From a checkpoint of a small transformer trained on Wikipedia: MLP 1024 SwiGLU, untied embeddings.
MLP neurons of a small language model. Each row is named by its layer, matrix (down: output weights) and neuron, and shows model dimensions 96-351. Each number is 128 + 32 x the weight over its row's rms, rounded and kept within 0 to 255. Numbers have three digits each. A neuron's up and down rows have the sign that makes its largest values positive.
After each neuron's rows, "fires before" lists the tokens most often just after its 100 highest values on Wikipedia text that the model never trained on.

L3.down50:145095115108102113118157102139099189144102113133127104137102179110084155125099175110147180122171135124201120119136165086135121113113129091096100075106155110066127160128103150108149104141099135095159108139133154162127103109117124116176097094108181132143141121137151189110090163100083074223161142134157143109134138090155103168171065066105145185141140111155142117106117119131127092068138181136081135122147156084163098190172129151174178135154145170140078153128189167125090128165193107119128085178150123130124094150130109070070159149107138075176110138192170104125180097173129163115130193109174131079093135121125108086046166126168103197198089139110144094098182123153136188121112109112115143171142146142121124119188136101111107146144155136052135110170120131142137148083142158
fires before: "| ", "not ", "for ", "of ", "in ", "or "

L5.down177:171128123186099108069110090166177135128135124102123130140155174136082083126181127138058165072124097156158074129141083117144079134134110073134142126175142177184129130141109153166087087157096101163156124104163115098094165144061197167110069164117146091140096137173135153138144107162142174133123124147109167173122196172103141164123090138121119096161157132131117113183081121159152104091136174142104127131161146161130118073140127182141140155092159081171178166134092134093110142147173144149122068147153104145140145133104122077163146169177140094127175142189129127140155165114145129105170096087081074092096136170079123113103144111144129184110104104121149215101102162159131118141098160154132175053084187085122131163162156176116100134154140120095142127148141071188177096110151092
fires before: "| ", "- "

L3.down738:150138168136129138120117141070090142142143106095191189185144110124176153124044121070169141178136101124133071065107134064111133182118143115141152122100093127171122144136183143083175168149081091180150106099154083053176120106136099169132166126078154141137143095116136165132083146140144186093151165148122163149191106079109123130161115130110117138171103142100147156123118155146158131108111162127098086091184152096141120135140190195120047144102113063178095069169102094187119120068152176122143127150173094136113090088131081141157085060081048146173132158170087132135120109120148186095143091162158077166166114141121117135133135115162159170165135066132060138105109102172198171119096168121181071122167134120149128106158109135096076141110143084107171153155159109131108140221156064
fires before: ", ", "to ", "| "

L4.down117:160165126093129170183150134125119036156225135191145095173103142074107128133177172112104138120108133078140120141173139137179218071108162100164041109129127117146082131144112122098122098126123149176157162099109162138133115109130096139200163145133145101149135145060109140164162113155106117142154139152106126140155131163057164141128099141153140123109096131112156141175105107155142125163161142127137085100116067156123170087038095125135102194098169096171116105077159157155137125150139149162128064140096143119147080144163174144155165154097149088130110079138168182153073113195165150179090130035162119123107143130158086172193111188121126109121086140148086231143110136089105123143109156083161113088159159086165075151080091116109135149113158129114079168166160118101106147140111087
fires before: ", ", "\n", ". ", "'", ".", ": "

L4.down610:169151128126158136094112138133123140145115127097099164132120106162118064106162112146111100107073083124121140157070129125117125163110123110104154087123150160150149087105112168161119127138156129135112162109118155090162141134104191124152159151091116114150139166141146150167096132170149124139170117189103161172129107101101104104121178142170122135135205188110096159147114119177098116166154143065132127118158126173127074077103089205157149163160154112144108152194081123113119117144131147195130102164145113148090169156098148107127156158168147095098124127110091112112090140087117157105179138159127127115142138171085105105124121139102135134089115064140148173149125122104140168106120090255155162106070167138113080122109159115141058142161151134148150102064089124152110116151122139
fires before: "| ", "The ", "In ", "==", "== "

L3.down229:105125130103120104130104046100102049118082167116156136040152126122045113097145121163130116131149161092109140129097124116069189118121129150127153083142142165135097152124094084085143117107148138156186117150101177115206118114145083150120143047112162135167144056119136186089155129083063108107203129168127134150132119133115202161100123114125171177130131048143206185142171100151132106094047122085124144067149171082104135046087141186123132133101098111117112163117152107114130121132159149112103206121150071150098182179121152185119099144121090165117188122141098143113096131106155095111085073143141135145128137114146111143110095146081135171145114147191086087153124164090146117079191164141133103159116169129146101116136150172125105163106122115101169106124147116101097163129129130
fires before: "| "

L8.down214:125117153141102114012170168110103065107015055097117158138108128079183129073159104040134163102110078142087194151154126153153147139069170083121190144108083086101093124127153131168123156074105066103131089123066118107120085152100110111136132137146096105093136123126107145147142136160161144170137108090105105156128133128131161093146153105141193168191140133153137048090165146158092205175160108108170115152144097133144141146112101149188125120135112086128091062126144093086097081171099104164124128181170127124098102114177148109147122202126112063131129088131118166142048139175113105074086124103144149211079076142133102200134166084116128107138147145123130170072147136123172117114134152169101145167176112107163101191142145115122159088112140155102121166098162118128065141110123150
fires before: ", ", "s ", "to ", "in ", "ed "

L5.down622:119111143109110160123207136193133161091111151046098133151115134123133126117139180110163144168111116089095133129143186123144160146147173169123077176143160108120122146141094112133197083170139118124161147131129095099123111132171175170098081174106170149138114151130130095099101144051137163149165150124174122152090128153102122145139135135128060154113073155093166124049131134124167120112117069154154157089119087117145057117134122161140091159119166149118114102084130142081158144206149148124172172167144164161135129088147128133143111127114103107108111147111077136131078150173184145115081107147105167206136109083167137103133105151083088151178161143167131108110156125119105208120156150099104109148180130044114079145116139102138143055149131081117186128161089159141138074135157169
fires before: "\n", "\n\n"

L2.down960:088141152092118157112169121105100121107126136089094197132095107068144093088144142122119220116134145109130133141139128105168174123174137132130143185141121148062090099085155098125116166110065101114163078152143154085113125166087112144124147150184163148106169122154152115140144092103098114098111155161095171141133087055165106163131154162123134081091137087158138106129138137172139185111070166115141105110115130093113131118154102124171180185091107206148106074148100184098096102120179147109139151174123130085104119166080089115130120120121127136149120096091130160076142127071131126080069100087176104097117179065192060180082128115145176164105127102110128114148057143167166077071147108120132147135168110066123132175123136114130194156097168153053117152133158107110126145157092133
fires before: "in ", "on ", "by ", "to ", "a ", "with "

L5.down989:114146181113092175128167170126153100166019130102121168091119125122138082082138153176119125114149107058114149142122174104121152137117099160175129143125137159134132148086117179077093119136142104146128110105105159159135138079109196123171122122094131137095158116141160191131137178057147098118134126119151145129166102145104153162127157144113114167137091080151120163088125168122144129110153158161066090150096172171125123150165183116172173142141140114163136130122161077112177163147144084132087143112066161139187169153071114108118101155122142179167093116135121139156146123125175152130115164084121125118101154142131202157149138162126103061130121123158133109174114117100101182153174088127190131154112168132105146148136159116112202088164122097161155106168161168158132133185109162
fires before: "to ", "as ", "of ", ", "

L2.down216:162149133122075171122151136182101096107136093236142148158121176156146122099077132098125116151148119108074161070100138093143072117171101160100121092155146123088097121161199155073135128133105127127168173140127188126155151138146123140179098148148171125074125137119103174135053117102130084076117157218125155135160100215116160148152103184121130160156081137097107164057115116131121126106102161103117118105166146165115128147099062119116135175143156116156167069092155113191120116104105134092119117162143105122114120104164124165135144130151141129143095125153091125117111103152155136064121193119123075185131115113118113099110140154067135158105055107104082109093125108143115136157125124158154099146125178142108118121101106148093102168075146098127126109108138147147113124169130059
fires before: ". ", ".", "., ", "("

L3.down475:068058114133127164086214161105070184050133045126154126102108087184131121149103138103060127113097077138174157093104086165115095130176119140099090181118131110089136201167132152117218149188117139152125107101141150198146144154146170109154132090117184125171100103093067091134134127138147102162136072088139120147092135129176174081125091140164117073131140090156125151123074175102156200115138145091116106131136112106171104127145168154129133110118098144113173132129116096098118133159084150145105146176168124112145146108091063212149148107126159110108092170170165101138150105123146094136128108120108074205129135141116121147117102112109127109134165142174122133109121100127141115113109179123083090153137104099188127150101107138144149137082103128144073134091126116118182159118134117
fires before: "a ", "an ", "American ", "former "

L2.down1014:099087161117074186209081141178139087097150123057164121121116129154104127107151130139165105156137125109142151107116174130172176102128106079151130133165117106081090077097158129107075130118194114144116151169121132125140069132121160136112170107156161127114116159096116097118134094121145096118084163177173120074041127172092216101141099116158139195139183087128092147130119141140165148177159126134115141138120176094116101077090128070165155132153112123117157137199101134131145122159123150109130131153101157110157128111176079096155158077160139143129081095145155091142127133150096198055159128157156187124081101125109168080106044169134136102177114118128135096119109135128103124129129163080034104146078110130093121116079119119065125122115175143069127132114075144139116134085137165
fires before: "a ", "an ", ": "

L3.down161:106152167104126079129134151206039100119149170088125182122125124134188095156129092140098100152108071101136159109112116088115132108104169152105088161177114076176163157110109139145131095057154091096136137109166157074110099153144140188149147161104119163139151164129123136082180150074157149141126133097172121128095098146091148100153174099177167069157148122107140111119133086179147134139126180152141144105137145179097083128103063100116170111173134136085118079094143169106177154149134102164166123196177106174125095055107097073100108107125128123118133137121114192096068149093154113108076143166145143120161127059120178166115150177136106133169122151165149188142141137166117108140138102132156077107113152150105098117096090158099098133124146122138080128246139192086145160074090100
fires before: ", ", ". ", ".", "'", "\n", "als "

L3.down432:067132140106125140123113065118169081090144152111171170114158165121106151080100147089116135081082148096127079113151191054170129137084151043170162160123108118135048118102134174175150134103165113116105108100115132101124069172137194103104130180078123127159114163119114139113102157143146056160155133100095092128135174159129122128160107133184131158132184153149139142126131118113071145095173078108128087153110156134188064131075145211156106144105118127151086141158103139142117113137134137089159155159189124159163128130135139093107145059104070192103136125110091156146067172176129151098093091090138120111124176113129128126145089172150076147142151117166104128085106115153107164071180166138110119055034091115146171112128114132160154111134135163104122140156138152126087135155127138
fires before: "| ", "\n", ". "

L3.down913:116145159128108128116109122105171118138110192123062083191125150093109094159119085104126119171082061083121140117124155100072158147073091088131119075139065117152136132147042150075088103127099057174144138135077119113096127118128163108121120118130174142111173119101080159139190098086093121117126130096146150114157125197102093143049102138074113155127142167163138097160123113158169084190095126132100111048090115181143147167109129117169121118172054157103152108142126156104122160109184082127122067159119140143167131141136142117037149099163155078131139153124173174129102122166072110135099086131104145123100122147122098177108127151124142134142128151069083162153135129132163138129125139137168105170152077132095093144173119121204130129108111097145139155185144152142080171146125093
fires before: ", ", ". ", ": ", "==", ".", "\n"

L8.down283:103070102072113107135083136103125115083075090098111090127141130120103111143176129164095114095102129177171164102097059159167114158140142147088170082130118122124114114128118113127153116125108136119133135092186212128133094129127143074151168160129169100124112130147094175098106136140124116094111193141103065110052146175141096097134098106046208114033109081078123135178152074105140122117079133101083138147168129171096081094096152196114129146196096113114150136097134123169120118217163154134102138146094077112190090132099185127125152119144110067057125122141106117182172108158114131120132096154121179165074090138123106155094087125140149151135169128194137159099075074138077140132159162124111105144072090110143194145111051148069088102152112139155108140179086106090106138134073124
fires before: "a ", "Candidate ", "an ", "not ", ": "

L4.down267:150170052162121181128152088136130132155038132150201135073107069126155177062110150124164067092126170102147061065169190086149101140159111119172120080153097167131100148133124164127124107124135127086135072160076087170140152135125121121192159137113155106109151161137154121101091143107111128159148130096113129115132145126166113170202095113196151161123116101096147103176148093152073156094089165072119104145149142082161145091198192180131104100130125097135090117157133147165159119124200112091093198103173109156121089171117104117117133161114092083102101108156138108088141085133126108105061030086164168108145119125087056165129122134154102088107141044143124118169130127152161128088179160134177125120178128133087119083148110065138144129150136103125173148147173102114105107118201139
fires before: "| ", "\n", ". "

L2.down654:185132139170111130140134148150153174142172212107170172138107141099107101075159139133116089130172095138078124137147128138113147113096113142117153115179085097144124156151125176162096130136152121161125075118099112094090170135111091148158152123126155107147137165177125118151142113120142172111140083122152096156138204123088096145118113118122149114133167130119142157111140081160121077110186205129141132099172120115153115080145096162121155136117149142135133139191152104101091121148168132137119096136128150146128137121149106104177145100218109121135157100138155126113104127157126133108157159055115133084114153111127108129175186105105157179105120136178123205105104134149094136120117122148125170101122177139128143086148141127137085203111142120122133080063108138129130113158133072
fires before: "| ", "• ", "202", "= "

L2.down851:105093098109150094095079170104126105170140127092145151073199131152072121099136137134089111124102127100110157131173134105065136118130101172059123075148122090128172126176109098128135143111143122119148092165138113053059127095121113076106146178135147120126136124108181167165138148152123108145150110116136067118115194114187068141104151143136137087122160150097140090098116137201148160149111125100099092110123157112113003139145093166110157113124078115120155115161098156085140083166117140140149066108124117068108104127149131173137207119121131130105101111119140093142134088199081159141130078194140091116091136107153210136080176123084147113152127150150116086150100160099132100124111169164160123179163154105131112129073112147117065123107105140146110103088103150131116186159067129
fires before: "a ", "| ", "an ", "=="

L2.down18:121152155071110147172055088076137142182139090193102127124133135113123142138159142109145105164141129164102127092198134112110141108152126138176092118122139063169172047168156135137099103096092114130133089117180123132200111129143138141128100081086177174090160148083152160166124136156122130086131139178131200141156101186117143183119197131151121176161118113129148145127097146164124146142134159108130091128138148144161084130151106142119109136146106064115184183126107137101106118191172104146112125124124099111171109129151144160120113109119139152143193134131112142127150112098157119203117129098073111132104065140211131189125164110045055107106081196140112093114101103078186124161142134172168174101138150159087125130186143153145119144058131085128127114146169089199149213101093164
fires before: ", ", "man ", "as ", ". "

L4.down277:139088218126121131059124161122157128161130086119102113118121125108183059109148135109169164149120120054176135150099119076110174177073077109122052113048101144119135066143146162106072105103082181105170178080152126185207090147130124092120089112109107162106090120059122180123126107116149104103137141146129110114156136158121163121165137108118063155108118174090145142073131145161135140145185146148076143170092148192138084112103152158125096094147133162063117157128170153088165146145157132168123179163149147135184126091124122108136094161109186092158107134123126162138120108144108240110148124145105128155075092161123120176116127126167137161101171134087098134122123124128135070099170103075154141119148145083160143147116146145144195102186071105125129024075163178205140147109150157
fires before: "\n", "\n\n", "of ", ", ", "and "